python train.py --num_hidden_layers=14 --hidden_size=384 --num_attention_heads=4 --num_key_value_heads=4 --head_dim=96 --intermediate_size=2304 --vocab_size=2048 --hidden_act="tanh_gelu" --norm="layernorm" --norm_place="pre" --norm_eps=1e-06 --positions="learned+rope" --rope_theta=10000.0 --rope_fraction=1.0 --qk_norm=false --attn_scale=0.102 --bias="all" --tie_word_embeddings=false --parallel_block=false --init="normal" --init_std_qkv=0.0285 --init_std_o=0.0 --init_std_up=0.0285 --init_std_down=0.0 --optimizer="adam_variant" --learning_rate=0.000504 --lr_mult_qkv=0.4 --beta1=0.9 --beta2=0.95 --lr_head=0.00513 --warmup_steps=245 --schedule="wsd" --decay_fraction=0.451 --decay_shape="exp" --final_lr_fraction=0.0 --batch_tokens=[16384, 32768, 49152] --max_seq_len=256 --doc_mask=true --train_tokens=270500000 --max_steps=8900 --dataset="wikipedia_en"
MLP neurons of a small language model. Each row is named by its layer, matrix (down: output weights) and neuron, and shows model dimensions 0-127. Each number is 128 + 24 x the weight over its row's rms, rounded and kept within 0 to 255.
A block is one neuron, or neurons of one layer that tend to fire together. Before each block is what it responds to, as a language model described it from the Wikipedia text at the highest values.

Description: Short fragments, mostly "s", split off inside a word or as a plural ending, such as Legi-s-lature, Profes-s-or, voter-s, municip-al-ity.
L4.down85 [130 152 106 137  85 136 131 135 132 169 111 112 146 112 126 128 159 155 104 132 106 103  97 153 140 148 136 145 134 126 116 110 138 144 130 133 131 113 100 124 171 178  93  83 149 184 107 161 128 154 146 111 107 160 146 160 111 104  57 125 144 100  99 161 123 151 102 109 132 151 162  83 125 162 115 132 128  72 133 137 124 140 129 107 121  99 109 117 138  92 133 120 145 147 110 138 154 167 170 107 127 141 140 100 144 147 153 137  95 131 119 109 141 138  98 134 117 116 142 155 115 111  82 105 131 101 163 160]
L4.down746 [131 115 138 170 177 131 115 147 153  83 117 150 121 139 126 109 153 160 122 122 108 125 105 130 142 127 136 126 121 128 102 114 113 116 157  98 198 135 183 159 142  91 130 127 166 114 113 106 104  84 134 108 149 115 151 127  99 104  99 105 177  86  97 158 142 156 143  96 137 187 132 139 185 117 109  94 163 118 107 125 144 163 119 132 117 144 108 169 114 141 125  81 125 125  67 101 129 132 109 122 124 130  88 133 130 131 126 103  95 172  86 143 118 136 126 154 114 105 146 113 105 156 130 116 143 137 131 126]
L4.down1327 [138 111 133 182 168 124 112 102  96 132 126 109 112 131 148 135 166 115 134 167 154 113 175 131 128 125  91 101  87 146  90 142 131 106 132 107 158 147 144 152 126 145 106 152 128 107 125 122  90 137  86 167 134 133 121 131 160 127 115 124 111 129  83 150 147  90 148 107 129 115 117 143 140 141 127 132 116 160 163 121 146 119 103 128 162 133  93 144 113 166 145 104 109  98 153 106 114 144 169 120 152 135  70 129 125 171 121 107 193 155  52 106 117 122 137 168 123 116 110 113 168 132 139 148 126 154 130 127]
L4.down1768 [136 147 135 132 137 129  86 122 117 161 176 164 156 138 119 126 140 125 160 115 118 122 110 164 109 141 122 115 131 130  90 129 139 101 141  41 138 123 124 140 175 100 123 145 154 165 162 118  92 128 131 108 115 112 134 143 113 136  95 124 158 131 137 133 140 122 124  99 112 121 130 134 136 146 151 110 147  70 155 131 147 116 135  96 164 106 109 166 106 102 153  99 111 131 164 138 145 132  86 117 106 114  89 101 127  61 138 138 148 132  68 131 135 135  94 142 127 153 147 153 102 117  68 115 144  93 142 149]

Description: Mostly the pipe or slash right after the last column header of Wikipedia tables, e.g. after Total in medal tables or Apps in careers; also middle pieces of split words (arch-ite-ct, pro-duc-e).
L4.down438 [147 147 113 138 147 115  80 127 102 118  84 107 120 113 121 115 171 120 130  83 105  98 137 104 168 136  57 111 157 107 136 154 140 139 132 166 146 147 128 138 141 171 102 137 147 122 147 113 171 162 116 102 173 117  99 151 175 165 116 127 178  89 108 114 131 119 108 152 170  92  91 137 150 119 105  92 157  85 136 125 146 142 131  77  97 184 113 142 108 140 125 142 101  64 106 171 136 127 140 109 115 146 129 101  61 148  85 147  94 169 114  94 107 125  95 124 137 116 114 124 114 151 126 139 169 146  83 128]
L4.down1022 [124 116 126 162 102 119 138 158  95 139  69 126  79 107 172 136 108 118 126 136 135 122 134 135 125 119 165 138 179  53 137 140  99  90 104 154 119  77 168  91 111 137 118 136 113 131 144 121 128 126 102 115 141 172 145 102 131 140 146 103 109 159 163 145  95 118 115 161 168 150 142 110 119 127 158 133 182 116 112 140 137 163  94 123 156 164 164  88 128 129 123 156 112 135 119  75 157 117 137 134 114 151 114 122 154 141 112 147 100 141 101 135 156  92 119 100  89 114 113 120 123 137 106  87 105 151  97 100]
L4.down1373 [130 136 130 160 113 151 127 130 108 143 135  83 108 133 168 113 105 130 121 138 137 145 131 115 162 151 156 147 113 157 126  91 111 124 141 147 128 134 147 112 126 136 103 130 132 120  78 189 128  97 143 120 133 158 128 141 133 157 127 150 149 171 157 132  88 151 116 176 146 143 140 137 113 168 110 142 122 130 101 103 144 131 137  85 122 139 164 142 121 107 152 138  95 114 133 153 217 140 155 104 115 132 110 110 116 111 118 130 141 151 126 127 173 117 136  69 129 131 128 170  79 151 110 110 135  79  91 130]
L4.down1970 [131 161 179 116 155 135  89 135  79 124 134 148 130 115 129 124 149 106 113 114 168 131 128 123 119 146 144 100 124 130  81 162 136 147 120 109 113 124 156 133 112  87 108  98 153 141 118 114  86 171  96 128 105 151  95 132 165 181 178 147 133 129 144 161 146 110 121 134  99 110 118 106 130 170 115 158 129 140 132 130 180 115 111 158 110 103 132 164 119 131 135 152 148 120 149 154 127 164 154  97 125 146 121  68 135 117  88 111 131 128  82  99 112 133 119 135 121 168 182 158 162 176 137 130  97 116 107 135]

Description: Tokens inside or starting a person's first name, often after a role word, by, or a table cell, e.g. Dan|n|y, Ro|n|ald, J|erome.
L10.down7 [142 163 111 126 147 141  94  91 111 129 118 132 174 111  70 150 119 106 149 142 111 108 161 127 115 128 146  81 102  93 123 117 124 124 108 110 177 150 118 184 129 164 103 126 138 139 132 129 147 133 215 147 111  82 152 130 166 121 132 139  87 144 109 122 128  97 132 142 130 143 124 116 131 122 121 103 116 139  91 146 127 160 130 135 111 123 128 136 121 136 187 117 149  82 118 129 157 139 161 131 110 117 162 135 142  97 143 117 138 140 135 103 104  99 134 110  95 140 118 158 149 129 111 132 115 113 164 114]
L10.down611 [107 100 109 202 175 141 121 108  81 160 115 145 123  98  71 143 166 152 147 111 140 136 104 154 135 139 158 102 165 110 106 124 157 105 122 138 151 118 103 115 154 157 134 144 133 115 128 111 135 119 124 115 154 131 120 133  66 129 151 152 134 156 134 174 140 122 134 114 178 153 100 177 130 116 138  98 152 106 142 150 159 150 117 137 173 155 142 100  85 131 172 154 152  94 138 126 186 155 111 120  62 115 157  96 149 121 101 141 106  50 146 130 125  94 149 150 126 120 137 160 137 155 107 131 129 116 164 161]

Description: Short second fragments inside a split word, mostly names, right after a capitalized opening piece, such as H-al (Hal, Halton), Ly-n-ne, G-l-entoran.
L8.down61 [134 125 114 110 125 109 151  88 120 122 128 140  89 122 123 156 108 135 155 142 139 126  73 117 158 148 127 135 117  91 138 148 203 145 148 130 164 119 138 125 125 130 153 158 146 115 134 126 130 122 163 118 147 106 167 151 144 178 131 110 104 100  91 100 165 168 116 152 132 116 138 101 134 138 154 144 131 167 148  99 108 101 169  99 145 136 152 160 166 137 166 110 118 111 149 151  92 172 101 108 143 137 104 170 118 124 130 162 136 131 141 144 164  92 122 119 106 151  94 101 106  96  96 126 130 115 153 135]
L8.down155 [130  92 105 183 142 113 116 135 159 128 133 131  75 174 112 155 158 135  94 128 145 110 113 112 109 136 147 110 146 105 108  91  89 112 144 138  80 153 155 133 137 131 123 117 131 151 112 137 129 151 134 116 133 133 125  99 106 152 119 140 145 139 121 123 116 113 123  73 106 149 164  76  90 115 114 116 147 121 152 116 124 129 161  95 117 110 110 105 121 109 108 116 118 106 153 139 138 131 143 167 111 122 165 146 138 120 122 112 105 113 130 164 121 119 137 146 164  93 118 136 119 111  94 125 132 127 148 149]
L8.down407 [154 131 111 110 128 142 116 156 126 152 131 150  96 136 143 136  90  90 105 114  97 139 144  86 116  93 118 117 122 144 113 122 150 123 106 128 130 130 137 139 125  91 128 117 112 153  80 145 132 111 172  95 113 124 136 134 141 124 128 104 132 105 140 114 115 108 132 104  79 113  80 137 123 129 100 124 145 126  86  80 138 153 148 150 117 164 123 105 127 149 105 107 136 103 143 124 115 141 102 126 121 173 115 110 166 125 145 143 145 111 124 152 124 127 135 151 127 123  80 137 120 178 133 120 110 135 145 208]
L8.down708 [152 124 140 126 115 106 128 113 148 105 157 105 149  91 111 179 133 129 180 137 129 171 108 117 150 131 141 133 143 119 119 139 164 147  93 110 108 143 127 105 137 119 157 130 100 138 138 130 171 137  82 148 141  88 151 147 132 132 131 105 137 155 128 121 132 118 117 103 176 113 118 145 126 125 123 167 151 123 155 152  83 161 140  79 116  90 120  84 138 149 188 123 136 131 149 139 110 126 184 116 115 166 105 153 122 165 142 114 129 134 139  97 175 147 149 142 132 137  92 161 149 163  76 190 113 103 132 208]
L8.down876 [119 125  82 135 137  91  93 103 128 107 123 149 131 142 151 170 120 142 139 102 109 138 137 129 124 116 132 110 122 130 123 107 123 120 175  94 127 134  87 101 134 137 107  87 145 123 121 155 166 135 140 136 134 140 133 119 149 147 121 144 142  84 169 131 192 128 144 168 170 159 147 116 169  91 100 114 128 117 117  88 101 125 136 150 107 153  91  71 102 121 130 154 120 163 127 133 151 130 112 142 132 111 152 113 137 118 122  99 135  98 175 143 127  78 127 137 175 141  95 125 121  82 116 149  95 145 112 127]
L8.down1452 [147 151  91 145 126 147 127 138 135 141 149 157 108 117 144 183 132 131 163 120 146 127 137 139 115 130 151 141 108 129 156 138 102 155 156 168 122 157 156 126 177 163 136 133 111 152 126 165  98 121 141 105 119 114  75 108 104 152 132 130 145 122 120 158 128  96 130  97 113 161 135 122 127 155 135 117  91 105 134 134 127 151 127 142 136 150 164 103 125 148  98 138 134 130 152 129 116 146 105 117 103 176 142 142 166 116 179 142  98 103  97 135  89 162 106 114 128 155 145 114  88 118  90 188 122 158 150 146]
L8.down1555 [ 78 136 109 163 111  89 133  80 134 118 129 118 132 134 117  67 124 129 123  92 151 113 160 144 168 149 126 144 133 106 118 132 140  98 142 132 167  84 128  90 125 126 138 135 143  90 122  93  81 112  99 152 114 156 139 165 121 151 140 137 167 107 121 144 202 146 110  88 107 152  94 105 151 124 161 116 124 166 143 101 152 132 116 130 122 135 129  64 147 127  92 147 131 125 111 127 122 161 169 150 141 173 141 138 107 139 130  93 104  77 189 110 112 110 143  92  92 121 103 140 116 101 109 139 154 113 184 132]
L8.down1680 [138  85 125 160 146 133  45 138 120 132 133 136  91 140 154 171 130 113 170 134 151 131  97 111 153 153 120 137 138 146 142 144 142 109 109 102 135 180 111  93 120 103 106 171 156 133 144 158 113 144 113 113 135 113 132 108 178 143 115 119 127 143 109 147 179 136  97 108 140 160 139 115 131 111 141 171 117 130 116 119 179 128 161 142 106 118  84 151 114 132 126 139 112 145 104 101 177 114 107  99 150 154 152 100 167 127 136  94 129 124 163 177 186 111 144 134 153  97 123 138 103 148 130 157 129  90 134 160]

Description: Single consonant tokens, often r, n, m, l, right after a word's first letter when a word is broken into letter pieces, e.g. K-n-ight, St-r-ong, s-m-all, J-r.
L10.down1123 [146 110 116 168 128 121 131 150 107  81 125  96  89 143 114 150 146 179 127 125  81 142 133 159 107 121 142 143 122 182 129 129 108 102 100 124 166 103 120 156 124 141 158 148 157 109 112  91 136 153 124 121 125 116 158 142  91 143 127 114 121 122 173 143 134 100 128 107  95 195 154 128 107  91 129 131 182 129 133 111 130 137 112 133  83 122 104 169 144 119 135 145 124  97 122 135 131 150 112 161 132 131 160 136 129 105 119 109 100 117 140 139 147 149  95  84 137 141  95 134 111 143 123 110  89 113 141 133]
L10.down2112 [163 105 114  87  98 130  88 133 125 107 122 106 105 125 108 121 122 114  80 135 102 154 128  97 129 103 124 157 140 178 118 126 115  90 169 138 138 124  90 150 126 119 119 133 152 128 127 127 140 156 151 137 113 140 137 118 104 104 125 138  64 165 143 106 115  89 111  96  95 126 112 124 104 117  81 104 224 138 107 136 132 146 138 108 120 141 128 132 122 163 137 106 141 105 183 166 169 144 137 113 127 156 164 143  92 162  75 116 109 130  96  88 151 147 107 137 113 162 119 125 147 122  96  95  91 159 138 104]

Description: Short consonant word-pieces, mostly "s", inside multi-piece names and rare words, right after a vowel-ending piece, as in Chri-s, Tbili-s-i, Lepi-d-optera.
L8.down1 [126 154 142 124 160 152 127 104 151  76 125 162 143 135 135 136 133 105 111 137 177  70 163 129 115 139 114 132  77 134 171 169 162 144 132 123 151 155 128 124 137 125 123 117 125 115 124 111 108 148 176 108 180 106 129 104 144 156 118 100 163 112 122 145 131 113 151 135 126 103 119 150 129 134 148  87 121  87 145  92 131 137 167 134 127 123 186 125 125 111 116 165  91  76 138 122  76 116 123 156 146 129 123 155 146 106 123 153 118 156 115 129 149 110 113 128 107 160 154 103 155 120  92 120 184 106  95 107]
L8.down178 [156 121 150 103 190 134 153 102 142 144 106 130 138 128 117  98 113 153 138  73 107 119 161 147 126 112 140 117 124  93 176 132 122 152 143 142 112 129 142 142 143 112 129 101 111 122 158 131  96 115 133 129 142 148 152 118 101 179  95  85 128 152  91 132 110 127 121 133 135 115 149  79 108 147 161 107 166 187 157 115 116 120 136 131 160 115 145 107 145 135 142 115 162 120 187 123  91  87 131 113 128 132 104  92 135 123 143 129 159 136 190 106 122  83 144 104 101 132 166 106 114 127  80 122 117 118 110  87]
L8.down495 [185 122 111 151 186 112 102 120  99 111 140 134 160 161 157 145 119 129 133 111 123 140 156 112 187 131  75  90 123 130 144 117  88 118 150 118  70  81 162 112 142 123 161 147 146 144 138 102 133 130 159 105 104 143 130 113 138 163 122 159 118 159  71 108 157 134 136 109  94 136 103 116 138 141 179 129 103 139 120 154 126 125 142 157 135 137 166 141 103 138 101 146 119  84 121 131 109 124 122 116 133 129  99 119 135 110 117 154 168 164 126  89 153 132 144 109 153 118 125 129 106  95 113 135  92 111  94 129]
L8.down642 [129 124 134  77 138 129 141 138 157  99 153 127 128 126 154 120 118 131 132 143 129 120 129 135 131 184 160 128 116 162  81  97 154 151 117 125 154 109 143 124 121 161 105 107 115 126 144 115 136 163 121 123 122  93 117 148 123 102 149 125 146 140  83 109 135 146 107  97 125 112 113 138 120  99 141 155 128 114 187  87  90 131 144 117 146 157 169 114 129 155 140 173 145 124 118 128  85 122 116  96 120 143 159 164 123 165 185 146 136 161 137 122 114 107 107 136 118 140 121 117  94 130  98 167 148 124 109 150]
L8.down678 [128 120 138 142 118 192 125 146 154 156 108  99 157 105  98 132 133 149 122 140  99 104 157 129 134 143 146 115 135 137 115 143 138 113  91  98 135 124 132 136 108 143 118 120 117  82 102 135 144 137 102 123 126 121  91 118 158 116 135 142 134 126 139 146 144 109 118 141 151 106 135 137 141 141 140 114 115 140  86  96 134 130 126 141 151 157 143 166 136 145 179 106 181 115 121 158 133 142 111 123 168 147 123 111 173 157 119 163  64 138 111 129 113 113 137 110 133 168 103 149 139 112 108 143 146 148 139 125]
L8.down1012 [110  97 122 129 125 107 124 127 115 141 139 135 170 153 129 108 127 127 138 156 118 156 105 124 143 106 113 130 137  94 159 102 124 123  79 143 126 174 114 111 157 146 168 106 161 145 155 174 173 135 130  94 150 155 130 100 169 106 112 130 132 162 111  90 108  95 106 155 133 136 160 155 108 123 131 157  87 123 117 158 111 185 122 170 122 145 158 147 123 125  87 173 144 116 149 146 114 113 127 164  98 125 104 127 139 145 119 133 121 115 173 160 149  91 175 145 152 140 134 192 105 156 115 175 105 154 106 129]
L8.down2186 [126 130 123 175 103 168  93 102 103 157 129 136 154 107 173 166  75 126 151 153 148 122 107 109 112 124 114  71 119  97 148 117 153 152 111 115  85 155 152 143 172 135 125 133 134 148 165  98 125 149 133 113  96 122 132 125 178 146  95  89  98 108 115  94 163 104 130 125 115 165 113 105 135  72 113 136 120 161  77 140 128 170 104 156 140 115 180 153 138  73 140 138 162  96 142 151 124 134 110 113 100 209 143 114 140 115 136 139 110 148 164 132 159 153 162 103 104 180 129  91 156 137  99 150 112 158 105 151]
L8.down2214 [132 149 133 120  80 109 116 174 122 143 176 124 178 102 157 158 115  87 141 136 157 109 143 132 109 188 131  90  50 107 151 122 141 159 100 143 137 165 129 154 151 106 135 155 100 136 144 141 147 105 147 134 171  95 120 115 145 164 127 132 142 125 101 126 130 150 134 117 120 140 108 115 121 112 116 147 134 125 124 128 139 159 112 177 131 124 137  98 153 135 108 165 131 110 153 122 109 117  90 122 142 166 120 178 136 117 139 141 116 159 116  92 125 135 144 161 124 160 148 120 127 119  89 132 137 156  75 162]

Description: Mid-word subword pieces like st, t, re, ur (ac-re-s, gymna-st, co-ur-ts), plus pipe separators between cells in climate and results tables.
L10.down47 [ 99 130 104 132 100 120 116 130  98 164 158 141 106 147  82 133 163 102  75 139 103 130  93  78 144 135 149 128 105  68 137 148  77 129 141 141 133 146 134 142 137 172 118 168 119 137 136 173 163 155  98  91 152 126 128 132  99 122 138 180 120 137 180 113 174 118 194 169 149 132 131 157 138 125 136 126 115 129 101 127 115 113 146 107 119 111 177 156 149 132  78 123 144 183 125 124 137 161 127 146 101 134 147 110  99 117 143  92 185 126 117 143 131 118 123 112 186 180 157 115 122 122 149 144 147 134 115  81]
L10.down455 [125 107 187 116 101 116 203 117 115 108  98 106 119  88  93 111 119 142  93 124 156 126 133 154 119 141 113 107  79 128 134 151 139 151 121 148 135 109 114 139 130 138 115 152 107  85 157 161 156 151 144 104 154 146 142 138 139 119 125  91 129 112 133 174 150 137  97 124 101 102  99 136 143 141 152 121 112 119 115 135 114 117 153  94 147 115 121 134 134 116 127 164 166 187 117 142 148 138 114 136 125 115  94 102 178 150 153 131 143 112 102 123 146 145 103  91 134 136 158 181 116 111 132  88 113 124 143 148]

Description: Fires on the word-piece "ri" (sometimes "r") inside a word split into small pieces, as in f-ri-end, p-ri-ze, mar-ri-age, cri-minal.
L4.down31 [177 100 142 117 131 169 100 113 111 100 113 113 148  96 112 132 137 149  86 142 128 136 193  75 152 126 107 104 136 141 130 179 121 166 159 141 126 147 147 147 155 146 112  55 139 113 102 103 124 159 124  76 137  94 140 165 138 129 138 159 135 128 118 111 157 129 138 127 143  85 131  98 138 178  91 133 120 121 132 148 119 149 140 112 130 187 107 125 141 105  61 126 132 132  98 163 143 134 109 147 143 101 124 129 126 111  99 140 138 123 145 130 138  86 138 115 150 142 105 147 129 135 116 116 123  92  95 148]
L4.down387 [125 100 138 140 120 140 195 106 151 138 139  95  95 115 158 145 169 147 142 132 152 132 131  98 111 121 129 122 140 108 167 163 104 109 121 138 127 125  83 113 129 110 126 103 132 149 133  86 167 139  90 137 150 148  93  99 123 131 129 101 147 146 181 113 107 160 119 145 119 131 134 104 126 114 155 135 135 140 112 123 154 143 136  99  98 131  99  87 151 108  92 168 113 136 107 135 127 126 138 140 126 118 170  83 124 133 127 135 141 142 132 119 115 139 152 116 171 135 158 127 104 102  97 129 138 162  83 113]
L4.down1684 [157 136 132 129  90 113  76  99 131 160 150 128 141 128 129 132 134 150 110 156 152 109  97 146 147 169 118 121 143 101 110 133 165 108 109  92 116 111 137  78 158 108 113 139 133 125 150  91 170 115 101 117 109 149  91 130 129 134  94  98 148 137 135 135 142 132 105  90 159 152 169 102 141 135  66 117 146 125 129 173 126 110 137 124 129 116 144 152 111 111 126 115 131 121  92 127 129 134 105 113 133 127 174 103 182  69 117 159 143 116 146 139 148 142 142 116  92 136 146 134 129 103  72 131 148 127 125 119]
L4.down1874 [144 134  96 130 118 145 120 133 129 100 130 123 114 131 157 139 116 150 155 103 143 107 132 108  92  79 101 127 120 132 144 126  86 105 119 118 137 110 105 128 162 138 173 112 128 122 114 106 144 146 160 118 139 134 146 132 119 121 118 162 129 138 171 113 141 125 120 201 135 116 103 130 141 124 188 108 173 129 109 159 130 134 133  97 112 145 139 144 139 144  85 129 146 140 166 168  87 135 105 182 162 153 132 101 108 111 128  66 150 108 139 116 125  98  81 125 130 139 122 142 137 138 113 120  99  99 116  98]

Description: Punctuation in structured Wikipedia data, such as colons after infobox field names (Area code:), line-start dashes, and slashes between coordinate formats; weaker on mid-word fragments and table cells like none.
L8.down899 [142 123 155  97 142 152 132 183 139  97 100 111  65 140 149 168 117 166 163 181 149 147 119  90 118 126 111  98  99 146 148 132 140 109 137 100 104 109 124 144 121 149 138 137 149 156 136 121 181 105  95 134  98 116  79  94 103 137 107 122 126 117 141  94 103 136 125 137  92 140 123 113 155 110 145 148 162 146  89 122 122 108 144  63 116  80 112 168 104 130 108 108 117 117 115 106 164 126 144 105 106  99  74 120 135 135 142 130 160 100 148 116 132 171 124 112 129 161 119  88 134 102 168 131 160 120 141 146]
L8.down1028 [145 121 133 118 179  87 133 132 139 119 173 150 124 130 117 114 140 146 133 117 122 130 135 119 135 100 131 143  96 135 152 164 135 152 144 137  82 145 148  69 160 140 119  95 134 103 108 105 151 154  86 135 151 199 161 136 167 107 106 104 135  63 134 128 118 169 111 103 101 132 110 140 122 157 119  78 120 112 144 136 141 104  95 120 157 156 132 113 117 112 194 128 124 188 138 100 110 147 154 134 148  91 130 113 104 155 127 105 108 122 111  93 107 127 113 124 156 129 124 178 157 164 151 122 123 142 125 124]
L8.down1176 [134 140 192 144 141 112 149 124 118 142 140 111 139 133  85  95 142 100 141 114 131 171 129 153 155 109  93  93 153 146 108 156 124 125 111 121 150 138 131 134 111 164  95  95 149 139 129 147  89 167 116 153 152 110  97 129 107 124 164 110 125 102 135 145 111 119 133 113  98  88 117 145 112 165 179 158 111  97  83 150 153  71 159 172 158  71 162 100  93 147 133 120 107 117 150 140 137 151 111 159 178 101 121 123 104 109 106 145 147 142 133 107 135 107 149 128 166 128  88 129 119 179 143 141 119 116 165 141]
L8.down1251 [110 137 189 124 146 155  76 116 110 124  56  99 140 123 124 140  96 166 100  89 105 134 127 130 105 119 134 140 176 142 127 102 133 125 148 122 115 117 122 126 101 124  81 104 153 165 144 136 124 144 102  97 112 153 125 129 104  99 153 122 132 131 111 145 133 124 137 107 170 114 159 169 146  97 129 140 116 123  93 146 131 146  97 104 117 131 104 134 120 133 129 104 110 136 142 151 153 121 117  85 148  90 120 115 106 171 133 151 100 120 117 152 122 134 171 127 184 179 157 154 152 129 135  97 154 122 130  86]
L8.down1326 [159 120  86 135 108 153 117 143  99 110 137 133 125 121 134 115 115 150 141 129 154 117 109 128 111 107 137 147 101  96 163 147  98  97 141 159  96 105 141 117 127 109 134 167 114 150  79 153 151 156  80  91  91 103 135 145 129  82 128 137 148  98 118 128 125  90 142 140 119 162 125  90 116 113  97 119 106 134  93 130 125 134 132 180 150 123 167 119 126 126 117 135 116 106 121 133  95 119 120 169 118 150 113 126 131 139 152 155 143 144 176 132 113 135 172 136 144 140 121 194 124  98 123 148 127  97 112  96]
L8.down1583 [151 127 149 105 147 159 142 106 109 121 112 131 123  78  95 149  93 141 164 113 113 114 140 169 150 114 133 112 114 127 126 122 152 151 117  88  96 126 144 123 144 129 126 143 132 151 124 111 155 163 123 146  90 124 102  83 126 120 120 109 130 153 106  99 184 125 123 130 123 118 150 108 137 131 113 175 109 126 137 128 167 142  49 123 146 112 114  96 179 179 170 161  93 111 103 151 159 111 158 150  86 159 110 108 167 109 143 148 132 173 113 112 121 108  94 129 134 139  88  89  89 125 113 130  95 127 137 152]
L8.down1984 [110  90 161 151 164 110 130 119 118 114 103 169 129  93 104 104  89 163 142 120 147  99 128 136 116 167 131 139  95 178 114 141 114  84 119 146 109 122  62 161 114 184 157  77 127 143 146 149 152 136 142 110 144 123 122 133 127 140 164 121 126 148 139 126 127 109 119 129 114 130 174 155 139 122 100 109 182 130 101 133 125 153 131 142 156 120 119 148  95 153  98 128 167 141 174  84 147 114 139 116 124 102  83 101 114 132 101 112 144 149 131 103 172 110 136 106 150 117 118 109 154  81 112 146 141 100 124 114]
L8.down2123 [147 125 141 150 123 172 137  93 133  89 147  87 140 122 156 142 112 104 150 113 107 156 146 126 177 130  67  99 121 129 163 113 142 135 101 139 123 126 137 170 179 110 115 110 127 101 149 151 114 137 117 121 118 128 124 116 174 125 137 133 161 130 117 142  97  97 171 128 104 138 151  78 121 133 106 142 147 130 120 104 122 161  94 160 129  90 125 171  91 138 116 118 146 129 107 115 114 113 137 173 137 132 144 128 141 140 149 120 126 138 180 158  90 110 124 133 170 130 145 132 111 150  94 116 159 141 123 150]